Weights of a small GPT-style language model, trained from scratch on English Wikipedia.
Size: width 320, 2 heads of 64, MLP 1280 tanh GELU, vocabulary 32000.
Training: a variant of Adam for these matrices, 895M tokens, 6832 steps.
MLP neurons of a small language model. Each row is named by its layer, matrix (up: input weights; down: output weights) and neuron, and shows model dimensions 32-127. Each number is 200 + 40 x the weight over its row's rms, rounded and kept within 0 to 999.
Before each neuron's rows, "fires in" lists the words (lower case) most often at its 100 highest values on Wikipedia text that the model never trained on.

fires in: "to", "the", "not", "of", "a"
L3.up414,124,198,198,240,255,204,249,163,239,157,234,264,151,187,162,208,141,216,247,253,286,199,133,205,275,194,264,239,205,251,170,178,234,182,203,213,205,196,207,156,135,260,174,139,244,180,144,215,180,176,215,196,210,180,193,240,256,180,223,229,265,159,190,256,188,144,152,185,192,189,178,199,159,230,193,204,171,254,191,180,213,183,134,139,172,261,219,205,230,169,168,184,283,226,141,197
L3.down414,154,175,235,157,237,199,252,165,256,179,243,210,175,162,133,189,175,230,232,298,181,182,159,192,301,173,219,255,198,239,156,133,232,211,195,183,241,206,213,168,164,213,173,188,206,218,141,221,111,201,271,225,254,196,167,210,210,205,169,201,225,137,202,254,187,132,141,214,100,169,174,224,204,210,159,193,152,236,110,184,267,199,169,196,188,160,199,212,145,172,178,184,226,160,114,192

fires in: "not", "t", "be", "to", "been"
L2.up1125,146,237,221,225,221,219,173,254,250,145,110,191,180,149,171,205,181,195,185,252,210,213,209,192,162,178,208,237,250,196,259,168,175,197,220,164,269,249,208,160,164,224,183,196,175,165,235,208,216,138,237,171,280,173,109,188,238,178,243,187,220,218,242,250,213,149,237,138,134,159,234,267,184,169,227,121,198,216,161,142,228,193,234,247,171,203,234,254,190,203,197,265,270,134,180,247
L2.down1125,207,210,224,194,212,242,277,160,147,204,219,133,111,178,155,213,128,193,146,175,193,176,194,223,204,227,187,273,204,135,241,144,195,221,229,207,205,292,118,233,168,148,195,152,162,221,213,167,218,243,148,191,85,280,194,180,199,198,232,184,156,241,189,274,206,225,161,221,248,168,162,182,192,240,176,189,130,166,176,201,221,167,184,259,223,227,268,269,176,241,192,158,190,249,216,208

fires in: "to", "i", "and", "she", "n"
L12.up278,103,192,221,112,204,211,269,241,212,160,207,167,166,173,164,263,167,240,182,226,234,222,232,214,244,148,191,217,152,157,250,221,212,179,152,183,228,212,192,193,262,230,176,207,146,239,123,181,192,217,153,124,152,179,220,194,242,182,263,152,262,247,161,236,239,197,207,227,265,267,147,134,242,256,125,131,184,285,184,155,187,231,170,176,207,249,195,238,249,199,239,237,278,166,167,184
L12.down278,121,186,226,193,144,146,206,131,241,179,218,219,160,255,283,223,153,184,244,201,201,234,220,219,184,235,193,223,188,177,184,158,158,182,219,210,158,200,194,249,168,139,201,205,198,174,295,162,182,270,226,189,252,160,264,146,203,182,231,227,230,171,157,169,268,181,213,197,156,189,168,231,159,212,307,175,200,126,164,214,196,120,274,169,206,151,115,221,138,184,213,216,159,243,152,205

fires in: "of", "over", "to", "from", "year"
L2.up1196,197,234,220,175,232,225,240,188,273,225,214,179,144,217,250,212,255,211,193,252,187,163,203,209,188,153,257,173,152,213,262,139,165,254,200,148,281,246,236,203,234,159,216,171,209,146,253,207,172,201,262,259,199,163,203,203,216,153,278,161,225,132,183,242,190,173,227,192,211,153,161,164,251,201,214,156,198,170,143,108,233,164,197,190,145,237,237,243,202,194,228,318,231,211,239,192
L2.down1196,230,193,223,260,269,184,169,239,234,205,285,167,186,177,163,178,214,164,172,143,256,220,200,226,179,134,178,165,92,176,201,118,206,169,221,216,177,223,159,224,192,208,219,240,225,200,216,174,225,111,121,215,145,232,247,117,214,164,169,202,178,188,217,186,277,154,199,256,196,167,213,223,160,256,273,136,224,143,135,151,182,250,236,268,197,209,272,262,234,168,205,206,189,144,228,220

fires in: "she", "its", "they", "he"
L5.up952,156,221,195,216,225,223,156,228,175,152,282,202,147,200,202,125,184,205,172,186,242,192,244,204,240,187,230,209,216,149,112,233,208,218,200,189,240,197,282,190,215,276,179,156,196,238,160,185,172,206,232,199,218,148,162,207,287,254,198,202,227,181,269,177,235,214,205,218,209,192,197,194,208,162,158,157,193,229,219,264,170,227,229,147,255,172,204,236,223,187,212,253,192,291,141,201
L5.down952,224,226,163,168,176,205,189,199,106,108,149,166,114,210,202,207,273,178,244,280,214,213,198,235,129,216,247,199,229,236,256,234,144,187,171,209,242,217,147,169,189,119,265,228,166,137,229,232,189,221,167,236,173,206,142,189,172,176,217,213,182,248,160,200,162,191,189,143,162,249,232,207,226,208,206,212,235,215,331,212,234,218,227,196,230,303,178,197,207,208,164,175,158,117,155,247

fires in: "not", "to", "t", "then", "ll", "later"
L3.up998,239,245,201,165,218,199,209,249,259,125,163,195,161,164,198,260,156,246,241,236,253,153,184,177,161,192,248,274,187,228,274,215,312,249,232,188,175,204,206,137,174,137,183,168,141,167,152,183,188,211,232,219,265,169,124,219,220,147,238,168,208,132,253,175,176,111,174,277,122,202,198,189,190,217,107,135,183,189,175,207,211,186,153,172,242,182,239,211,198,226,154,198,203,259,160,225
L3.down998,195,185,184,215,225,237,212,200,251,176,257,196,175,213,197,164,152,254,240,232,202,224,197,133,135,219,245,329,233,213,237,120,187,233,232,222,176,236,144,272,138,164,246,206,199,110,185,221,162,262,233,232,189,240,188,207,219,146,234,136,176,159,190,192,266,137,171,257,147,245,158,146,234,139,181,150,187,204,166,194,200,221,172,214,194,171,217,200,204,207,212,225,169,181,137,252

fires in: "to", "for", "ll", "of", "not"
L3.up372,186,275,187,195,215,198,226,187,141,231,217,244,175,138,197,207,293,219,217,189,180,179,123,257,204,166,282,243,209,281,195,158,234,230,139,172,237,224,201,143,115,254,209,139,224,237,223,192,263,207,197,264,210,168,196,269,220,180,161,252,249,94,193,165,178,154,218,225,158,185,181,259,181,215,131,131,152,190,189,178,252,180,183,181,117,172,221,241,213,164,159,271,173,173,220,219
L3.down372,248,216,149,225,213,185,166,187,187,232,210,222,267,159,172,204,198,195,168,187,176,171,244,247,194,194,252,190,274,225,169,227,178,157,119,175,161,135,189,203,162,145,298,211,187,242,220,212,114,153,231,184,209,200,219,227,239,146,263,196,265,202,250,215,271,111,173,167,240,245,203,231,216,209,180,176,207,150,257,186,212,227,172,169,193,142,189,206,270,145,207,231,89,193,170,179

fires in: "not", "of", "the", "to"
L3.up1012,170,231,183,206,248,279,190,285,237,183,223,205,213,262,169,213,243,224,188,240,207,182,131,163,174,234,239,196,199,228,268,133,238,235,192,229,159,196,270,166,242,222,226,208,268,196,121,180,132,245,200,247,247,208,189,218,137,190,177,274,173,142,127,216,168,150,188,247,190,221,171,141,224,192,233,187,136,228,188,186,185,153,188,170,170,237,218,238,132,170,150,197,251,218,186,253
L3.down1012,238,174,300,199,222,159,149,287,267,215,199,169,188,161,187,208,182,224,124,169,178,234,209,163,156,167,220,144,230,201,241,160,190,168,164,166,184,237,134,216,156,178,307,260,211,180,251,190,166,176,210,234,210,188,229,259,150,179,230,168,207,213,251,134,191,186,226,206,253,174,209,220,226,318,232,220,166,183,139,110,219,155,262,249,141,152,191,254,199,217,175,212,176,190,224,177

fires in: "a", "film", "case", "series", "event", "show"
L3.up247,209,234,179,199,202,225,265,191,171,159,217,173,165,144,211,241,185,244,287,194,141,204,119,208,148,216,258,195,224,211,145,224,216,235,128,251,172,221,192,203,175,175,276,155,224,223,210,214,186,180,135,188,223,237,239,290,176,214,156,248,191,143,250,256,210,163,141,210,173,228,172,152,168,134,274,179,200,214,201,188,205,202,194,169,264,230,163,188,199,206,113,235,214,201,245,148
L3.down247,159,157,182,158,202,248,210,167,222,233,212,165,144,194,221,159,246,206,187,223,197,203,186,171,220,139,242,147,216,139,117,198,159,225,200,178,175,139,249,183,179,204,192,214,185,250,245,187,212,274,208,248,286,217,175,128,236,266,143,201,149,231,207,201,175,287,215,203,181,131,190,254,174,182,162,127,186,240,153,193,152,120,200,167,152,216,183,242,293,133,221,172,262,220,180,193

fires in: "a"
L12.up661,315,213,236,181,209,263,220,202,187,195,276,190,213,202,179,178,171,222,264,174,188,180,131,219,217,217,213,228,224,178,223,221,235,165,275,138,156,183,119,224,186,160,218,155,190,170,143,177,189,250,162,249,259,158,236,264,261,186,223,189,288,213,155,201,208,135,214,310,149,185,205,183,222,205,139,254,132,225,161,222,230,276,193,202,183,220,244,178,189,183,203,222,176,157,256,212
L12.down661,144,275,174,133,129,214,218,190,184,207,186,194,213,192,225,188,160,136,244,182,179,214,263,192,155,240,238,251,192,178,198,153,131,146,319,197,109,225,201,199,155,169,137,148,207,168,191,78,257,224,238,241,218,246,132,212,232,224,216,240,234,171,229,125,187,135,289,190,177,215,200,251,253,156,220,193,236,200,174,265,205,197,235,152,192,273,180,220,214,255,183,246,245,139,246,280

fires in: "joined", "of", "at", "to", "from"
L9.up8,152,211,180,192,142,221,200,151,206,188,172,233,165,130,132,234,253,240,266,168,278,168,155,147,187,127,137,179,296,153,165,186,196,276,215,172,158,181,173,186,162,112,199,200,230,228,123,225,232,236,179,166,209,191,275,117,208,177,265,299,199,189,147,181,208,97,212,186,170,254,115,205,212,205,151,212,213,190,183,199,185,147,208,261,154,181,223,186,163,214,208,236,212,200,183,263
L9.down8,225,243,147,165,144,288,250,251,167,183,144,124,222,230,230,282,249,155,216,179,113,229,236,191,148,175,208,251,244,224,97,146,226,175,226,234,206,137,113,244,253,271,224,230,167,219,213,219,120,181,182,197,172,191,232,285,218,99,129,164,230,230,198,170,195,171,202,163,286,289,235,237,135,175,200,173,259,211,184,151,214,154,245,204,250,229,276,199,171,185,205,208,239,208,195,186

fires in: "in", "to", "of", "after", "a", "and"
L2.up1092,156,218,189,165,168,261,277,208,228,224,213,229,211,156,246,227,165,160,224,171,193,200,135,222,158,150,197,109,141,262,167,242,143,118,214,168,211,243,200,211,190,163,204,163,226,156,230,239,206,186,266,186,188,178,204,218,185,162,169,234,217,170,181,164,165,156,185,181,145,168,171,154,222,234,140,161,238,234,241,163,176,147,175,206,223,236,203,239,211,162,227,293,196,199,203,195
L2.down1092,180,189,200,205,208,223,159,147,232,251,229,203,264,210,200,175,235,199,196,192,224,246,192,234,219,226,177,296,219,143,193,190,234,217,226,216,171,150,150,200,274,225,200,197,135,247,164,216,173,196,128,234,240,209,176,225,178,257,152,170,145,181,154,201,207,227,164,290,224,210,214,320,244,144,194,219,178,199,193,299,198,201,170,146,254,193,197,207,190,148,201,111,258,174,198,185

fires in: "in", "of", "with", "at", "various"
L2.up1143,121,243,205,208,160,232,173,135,251,139,224,229,129,218,165,190,223,181,188,162,191,213,133,245,146,227,237,228,133,209,132,195,178,248,138,107,254,162,221,208,208,230,207,201,264,246,149,295,154,189,179,275,150,206,250,230,202,93,107,201,169,195,172,159,144,151,165,226,193,166,202,226,171,217,194,96,236,192,157,173,231,223,205,244,199,201,267,233,205,194,208,204,239,232,164,208
L2.down1143,234,199,169,201,146,287,217,218,129,205,217,252,244,193,240,226,176,177,274,213,191,172,106,231,215,164,185,201,233,310,232,262,135,239,208,210,155,199,112,237,261,219,206,224,195,217,196,159,214,232,189,216,147,196,195,105,212,236,102,157,182,188,135,229,144,179,175,224,273,182,97,178,263,223,175,194,196,233,287,184,130,185,193,164,143,216,215,207,258,252,240,195,168,239,231,219

fires in: "he", "s", "and", "his", "married"
L12.up303,203,193,180,202,187,196,235,180,219,162,170,183,221,117,190,249,199,216,186,217,255,172,131,260,196,195,174,237,265,244,154,232,275,173,122,221,226,210,176,271,201,196,207,172,188,228,184,209,115,145,239,206,254,124,199,260,178,249,86,202,191,204,186,210,209,156,129,274,171,208,205,220,213,226,243,150,216,163,227,170,144,226,166,211,213,145,222,185,211,147,214,158,181,273,107,212
L12.down303,167,235,209,198,199,162,196,238,182,250,184,236,190,171,192,170,185,178,240,202,98,228,227,131,148,224,256,201,242,202,192,185,188,211,258,279,214,209,180,185,227,204,153,184,197,157,230,201,268,166,156,120,227,229,132,121,212,129,270,234,225,235,241,183,172,222,221,191,220,200,211,245,252,204,151,164,218,247,245,237,252,197,201,238,162,284,244,227,193,224,154,239,209,158,219,194

fires in: "first", "most", "1st", "of"
L3.up85,199,135,196,214,230,246,203,154,179,121,241,240,248,156,142,208,108,200,268,253,222,146,195,182,256,175,149,229,157,244,218,129,208,213,211,160,207,270,164,231,160,209,194,231,204,217,125,263,203,186,176,179,186,243,162,172,255,166,186,189,178,218,242,242,208,181,172,243,157,144,240,171,145,214,202,139,185,234,184,271,213,208,141,162,209,170,162,178,140,175,222,207,229,216,185,198
L3.down85,207,202,221,247,204,263,119,193,266,202,176,255,260,232,207,168,206,225,246,169,175,201,210,223,214,214,211,282,160,236,255,192,95,221,104,191,230,222,190,258,230,198,200,171,238,149,243,153,270,229,205,164,234,203,170,169,198,209,209,159,244,253,200,210,154,193,214,144,261,214,185,220,212,228,183,192,109,248,229,237,141,139,251,244,213,160,257,220,238,169,227,226,210,221,141,239

fires in: "to", "in", "a", "with", "and", "resulting"
L9.up1005,281,127,288,150,262,233,142,236,192,243,238,263,216,194,108,258,210,153,231,220,214,237,160,252,247,166,171,182,158,269,178,228,238,145,195,152,198,258,140,272,208,146,165,125,159,232,200,182,176,211,157,140,201,203,228,227,211,124,218,181,202,211,131,199,146,248,144,294,221,225,228,92,200,263,213,167,188,253,184,207,151,203,178,162,185,257,178,194,187,255,164,179,197,164,269,251
L9.down1005,192,242,175,253,135,185,170,207,147,168,229,159,117,220,258,227,200,201,193,186,150,147,187,176,169,261,206,170,228,176,176,212,214,119,145,175,118,201,236,190,180,194,159,240,202,135,152,151,251,185,160,200,161,155,254,159,149,242,268,279,202,169,183,188,196,223,170,119,158,185,168,320,164,199,239,237,200,215,219,173,263,239,191,252,171,192,193,193,228,104,262,264,171,194,183,230

fires in: "a", "anoual"
L10.up892,209,220,194,221,185,193,279,171,161,210,283,201,94,118,184,213,200,235,270,198,223,164,165,225,204,237,148,235,171,303,138,177,241,194,195,241,189,205,206,255,171,224,125,153,187,205,176,239,168,207,167,153,190,275,203,183,170,210,162,145,288,225,250,149,163,209,257,284,265,178,148,97,184,201,188,179,153,235,180,194,228,204,194,243,218,173,247,141,224,137,169,187,205,235,180,210
L10.down892,235,308,164,180,220,211,147,209,229,219,261,177,221,195,271,192,251,232,226,195,241,181,189,247,232,204,201,250,213,183,167,147,217,259,217,149,191,184,194,231,202,186,158,252,121,200,147,230,175,221,258,172,208,215,151,136,226,197,244,242,169,144,230,192,197,221,199,221,200,245,200,132,105,225,167,218,242,151,149,237,239,152,97,126,220,252,225,214,207,268,228,196,184,153,171,153

fires in: "of", "v", "from", "to", "any", "for"
L3.up1060,212,166,158,203,201,144,221,185,216,185,206,210,142,164,156,179,232,221,199,171,245,202,203,235,220,198,204,194,222,205,200,121,193,200,211,245,205,236,107,222,241,126,160,193,273,230,204,267,184,263,185,186,188,229,181,191,237,130,154,287,214,141,173,178,187,200,222,224,234,132,151,178,244,162,189,153,192,183,222,139,224,247,222,272,159,243,182,188,99,174,167,189,198,217,160,244
L3.down1060,251,208,200,219,193,222,191,223,167,153,265,186,192,250,243,180,180,189,224,178,214,208,154,146,148,183,275,198,104,212,157,239,176,194,175,227,136,242,171,147,229,274,189,230,134,204,252,167,186,207,132,228,155,204,176,170,247,217,175,189,120,219,254,138,260,157,176,242,211,195,244,156,163,162,268,192,199,194,153,225,225,181,142,151,271,241,310,224,161,167,279,150,217,244,222,206

fires in: "to", "not"
L3.up49,144,223,254,190,240,249,208,155,234,171,193,189,165,169,240,223,213,189,239,198,175,177,177,185,173,202,261,226,163,207,226,166,230,262,185,160,228,232,190,182,200,181,170,195,160,196,170,202,203,175,254,182,242,194,150,247,252,173,188,176,220,146,246,198,188,145,156,278,146,202,225,210,187,218,202,134,220,187,170,150,183,157,160,186,224,143,210,255,184,194,120,228,249,252,168,212
L3.down49,203,191,166,237,247,205,254,199,162,128,161,214,195,227,209,163,192,197,236,167,202,117,209,98,157,183,275,286,181,202,197,179,252,229,231,237,133,218,196,271,230,174,216,186,184,157,160,199,188,169,150,131,214,217,162,157,242,90,168,136,161,164,216,201,229,150,120,283,186,260,173,250,169,219,164,177,175,120,156,129,237,143,151,201,125,194,162,143,202,247,211,203,223,231,191,205

fires in: "and", "to"
L2.up929,215,225,281,224,190,225,280,205,200,190,158,193,146,110,174,220,202,151,260,162,182,160,126,186,196,191,182,221,189,218,146,174,242,195,176,171,228,133,225,247,174,168,228,173,239,224,164,161,174,165,147,220,221,221,200,225,161,134,186,188,272,192,252,201,158,150,225,228,212,224,187,190,146,263,199,161,213,206,192,169,196,216,247,182,201,180,169,206,163,189,165,155,204,238,184,214
L2.down929,158,178,162,148,165,202,193,237,200,154,186,132,215,246,215,245,152,231,211,103,235,222,201,208,203,194,163,158,262,156,173,265,207,212,245,237,266,179,201,218,193,298,253,189,220,192,221,251,238,188,252,208,133,123,236,245,215,173,175,261,144,233,135,226,130,215,200,210,266,248,193,246,195,158,283,246,124,166,210,226,172,204,196,198,266,170,224,218,289,77,157,149,148,189,173,195

fires in: "first", "of", "following", "next", "longest"
L3.up591,226,203,179,123,215,276,215,228,235,143,220,211,181,144,198,184,182,247,222,244,158,215,207,160,259,165,194,304,222,228,180,222,187,196,237,215,206,197,190,181,125,229,244,168,164,152,224,269,223,194,177,173,157,234,181,287,264,193,160,185,203,177,227,231,197,171,153,222,257,196,200,228,231,259,170,188,147,236,191,310,215,209,141,224,208,212,198,257,169,199,179,270,153,220,144,212
L3.down591,167,168,124,166,223,238,167,247,169,137,219,230,262,181,237,209,178,210,194,206,157,224,206,217,274,219,191,237,265,203,186,189,213,259,152,220,271,173,203,191,170,203,162,202,284,244,264,229,231,197,267,160,250,261,229,106,253,191,156,181,193,235,215,244,211,262,132,267,220,220,168,230,176,141,149,150,104,188,221,223,83,212,166,216,213,150,255,219,207,184,164,233,161,210,199,190

fires in: "the", "a", "american"
L9.up315,164,117,189,177,207,191,268,150,181,221,237,168,177,193,152,211,162,221,223,221,286,205,160,226,199,196,159,168,208,169,224,173,260,207,158,227,167,151,118,221,204,117,168,184,202,207,193,213,188,210,155,142,178,266,228,159,262,210,130,209,201,268,234,201,229,157,232,235,167,206,158,189,200,230,159,182,152,273,197,201,224,242,208,189,132,179,313,100,239,160,173,171,242,247,213,244
L9.down315,252,209,229,124,234,229,216,256,255,184,264,194,168,127,200,184,206,234,262,270,221,249,247,171,253,167,283,145,176,189,265,211,178,249,179,248,144,126,212,214,208,186,140,198,183,210,243,183,100,195,168,195,208,228,143,220,202,220,119,176,197,212,110,212,188,262,210,182,229,215,169,163,196,142,169,233,140,143,260,217,220,155,212,216,143,166,285,175,241,243,191,174,116,184,135,230

fires in: "and", "succeeded", "preceded"
L2.up1104,206,190,175,212,263,195,224,154,206,234,180,197,209,202,174,120,180,212,286,179,206,133,175,232,199,213,236,265,287,137,137,164,240,222,170,212,212,198,179,204,147,180,195,175,225,260,138,212,191,215,168,207,277,202,237,314,205,170,183,181,292,203,223,182,178,191,233,207,115,240,238,179,202,235,221,221,151,221,205,206,305,244,185,160,186,149,232,175,181,171,127,191,204,248,234,227
L2.down1104,126,199,113,204,139,227,233,183,177,203,191,85,188,209,278,199,155,172,198,149,252,189,209,203,111,198,217,262,112,147,185,252,232,163,143,252,222,162,259,202,260,253,213,269,195,205,245,256,238,189,199,224,211,174,214,178,181,239,187,178,201,175,178,237,225,215,130,208,204,203,210,201,211,205,201,181,207,241,207,184,252,164,176,163,247,180,173,260,220,205,227,161,221,210,183,291

fires in: "and"
L5.up867,235,218,175,231,243,263,201,179,246,198,176,173,112,125,268,176,190,210,200,191,166,178,208,215,219,165,169,290,154,230,213,196,187,181,102,220,253,122,213,135,135,194,168,156,212,275,156,243,171,231,233,164,173,196,191,262,115,166,285,175,202,205,172,213,108,128,203,143,232,296,197,214,244,267,172,167,218,289,216,170,205,246,175,187,198,205,210,237,226,219,199,193,231,291,157,244
L5.down867,192,250,165,146,266,223,279,212,235,215,186,167,283,284,178,213,214,240,208,221,217,233,182,276,193,149,217,236,214,167,137,151,182,171,253,161,217,217,226,163,167,234,177,174,146,228,190,186,186,195,241,172,241,242,167,306,207,233,230,222,194,165,208,211,180,245,187,294,204,247,194,266,226,176,218,284,209,161,128,220,219,197,243,186,157,221,124,151,182,210,180,183,204,251,217,176

fires in: "after", "before", "during", "for"
L9.up915,114,170,235,196,251,235,219,177,179,216,167,207,237,107,161,221,223,216,195,202,160,242,161,239,176,191,95,217,225,198,231,207,243,172,98,155,214,200,212,210,176,243,237,152,111,207,162,252,190,231,172,159,163,127,262,261,206,184,193,215,166,225,264,231,138,119,149,175,67,195,233,209,229,258,196,128,251,251,167,146,134,271,179,223,222,262,209,185,123,157,193,276,305,244,270,195
L9.down915,168,161,241,191,184,209,220,166,144,181,226,204,224,179,177,204,288,228,206,169,155,223,198,179,264,151,163,242,217,100,188,198,229,211,163,175,179,171,168,209,187,201,292,231,160,219,201,266,213,249,232,193,251,71,208,177,233,221,178,174,188,223,222,222,208,198,205,192,145,158,128,255,248,246,262,138,201,251,278,168,136,175,132,195,202,239,216,251,207,195,263,233,181,195,216,199

fires in: "not", "he", "they", "t", "album", "ll"
L3.up1130,158,230,151,197,229,204,218,148,232,144,162,214,89,175,166,175,128,232,179,248,178,253,200,193,190,199,231,230,197,165,224,177,182,234,221,179,214,191,238,169,230,210,158,178,154,284,225,207,128,155,202,222,215,183,217,250,204,189,213,210,202,185,231,287,240,177,212,237,188,202,165,251,315,187,238,183,187,219,166,199,179,179,262,216,234,162,198,166,193,218,145,228,190,228,198,257
L3.down1130,253,167,223,247,189,139,266,237,157,221,164,234,217,138,174,181,215,201,163,229,179,155,164,212,170,225,123,224,162,194,169,207,160,172,261,234,198,172,219,222,174,141,210,200,191,171,170,210,186,264,283,210,292,188,155,189,216,156,262,118,226,260,209,224,227,145,182,178,181,175,182,179,236,224,186,193,198,175,273,141,186,88,238,171,137,245,173,182,252,225,162,187,166,206,219,210

fires in: "where", "during", "in", "of", "which", "before"
L3.up626,196,256,191,141,211,183,238,167,208,179,187,232,262,161,175,197,270,214,243,208,163,217,186,304,178,201,213,177,248,270,211,245,161,234,173,195,204,200,160,215,206,220,255,189,221,271,130,272,184,184,162,174,192,227,203,266,225,161,223,199,182,174,233,238,179,145,194,177,127,138,182,184,221,212,177,116,148,237,162,130,219,274,220,176,230,238,168,200,210,227,254,268,186,244,221,118
L3.down626,258,190,244,172,205,211,286,208,228,127,174,157,155,170,192,168,182,254,302,209,155,213,182,183,141,202,158,200,201,182,149,231,215,208,187,157,268,176,135,173,219,180,248,191,220,199,217,317,146,215,175,178,322,192,164,240,236,172,198,219,176,155,225,184,201,233,198,219,199,211,121,238,243,173,115,233,202,100,167,157,172,137,189,190,194,232,240,135,228,207,147,209,238,239,203,230

fires in: "he", "she", "and"
L3.up385,178,124,191,169,182,182,235,170,190,139,132,193,182,217,157,208,268,157,198,218,132,211,231,221,233,184,193,235,236,232,147,191,208,217,203,192,318,162,203,157,209,258,177,139,198,273,201,191,69,212,212,183,142,196,214,294,234,142,192,218,237,143,240,171,125,206,146,220,193,238,226,135,205,198,243,227,239,315,155,187,215,194,231,192,223,218,226,257,274,208,133,212,156,206,182,200
L3.down385,180,240,214,202,149,201,202,218,227,257,165,156,190,246,163,206,201,206,230,195,226,228,237,160,192,118,231,167,266,202,153,244,215,226,252,331,108,192,233,177,209,248,142,215,258,228,210,210,175,127,163,175,217,202,93,142,232,210,204,174,157,245,244,154,228,216,149,260,190,193,203,183,163,170,190,212,226,204,192,202,175,195,194,185,212,211,192,166,172,252,224,112,171,195,176,254

fires in: "after", "during", "following", "at"
L3.up686,214,243,179,195,184,198,294,210,169,172,200,227,255,218,133,257,238,255,216,241,237,215,188,220,239,180,174,195,201,234,142,202,248,156,205,186,173,271,138,259,136,131,263,230,234,248,211,279,155,219,184,200,169,219,219,270,181,169,143,148,163,261,190,192,180,190,134,200,122,197,192,154,214,232,224,149,229,299,166,147,168,171,210,211,203,275,200,251,244,229,215,204,228,219,199,272
L3.down686,165,208,197,128,209,175,313,144,251,214,255,199,163,167,227,232,224,244,116,193,161,175,242,271,108,170,157,248,190,199,240,228,226,176,200,243,127,200,190,213,187,206,308,272,189,223,197,215,166,220,217,226,149,174,208,134,219,170,220,180,148,250,212,246,112,204,226,211,109,183,169,213,220,205,268,193,232,235,206,167,165,246,199,259,201,196,224,237,202,154,216,156,200,194,216,169

fires in: "played", "for", "of", "as", "at", "served"
L3.up592,135,104,234,133,188,197,225,165,225,209,145,226,206,148,195,232,186,240,200,185,207,149,139,233,204,212,197,166,262,171,207,183,220,264,155,121,198,162,176,216,224,133,272,151,216,240,141,290,231,225,218,204,285,284,182,194,196,170,226,210,170,201,225,215,203,221,148,171,229,248,239,188,242,209,157,202,193,176,163,148,246,179,159,220,178,234,211,237,187,210,190,169,189,204,236,199
L3.down592,210,217,147,229,145,230,143,183,183,98,185,232,163,235,239,202,261,183,160,163,259,236,284,213,203,154,172,123,151,203,170,171,167,217,136,234,155,178,251,217,154,207,146,171,149,226,191,200,117,220,253,128,189,216,240,181,224,178,174,189,227,203,179,238,207,225,212,247,187,182,178,292,96,193,293,137,192,224,278,181,143,282,165,202,173,207,327,247,176,265,223,198,235,243,207,190

fires in: "it", "i", "he", "we"
L2.up1278,188,181,294,188,204,173,223,150,193,82,170,243,131,156,117,223,257,215,190,205,196,166,157,167,138,204,250,236,268,220,191,228,267,237,125,166,205,205,228,99,184,171,208,205,228,193,210,213,92,188,224,217,216,173,171,239,248,162,243,192,223,229,220,216,155,173,197,210,171,246,191,160,156,163,185,196,163,230,227,142,209,197,201,229,243,202,245,190,204,198,137,206,199,222,132,209
L2.down1278,193,213,139,217,177,148,154,240,213,205,212,160,214,205,152,130,196,215,227,233,135,174,204,244,204,159,191,282,247,181,241,192,205,138,140,240,175,237,178,286,177,222,224,197,205,193,226,228,140,201,200,219,162,225,162,221,203,273,146,92,179,189,162,173,148,196,136,233,233,175,220,233,207,176,188,214,220,233,238,147,191,190,237,212,118,174,225,177,239,243,218,150,211,206,145,197

fires in: "a"
L12.up1130,251,197,185,217,186,230,189,177,202,161,267,202,179,202,222,195,228,205,218,203,308,156,116,222,174,270,197,216,201,187,153,192,207,228,204,220,162,213,132,266,231,183,157,213,213,175,174,279,207,258,200,205,151,238,190,191,153,177,109,232,157,161,226,194,226,158,214,270,190,86,196,154,229,232,195,275,64,248,170,264,302,247,154,244,150,226,239,151,152,247,232,153,230,229,191,231
L12.down1130,167,176,209,135,265,152,169,145,218,185,257,181,190,144,203,222,165,268,261,198,199,170,176,173,245,132,249,320,129,208,270,184,199,212,197,235,179,94,228,178,98,150,173,147,207,121,212,176,154,153,201,206,241,200,239,152,186,213,221,234,196,183,235,229,246,276,185,176,174,227,222,237,186,183,237,210,159,217,245,238,199,247,171,143,176,229,244,199,236,232,176,249,254,134,250,222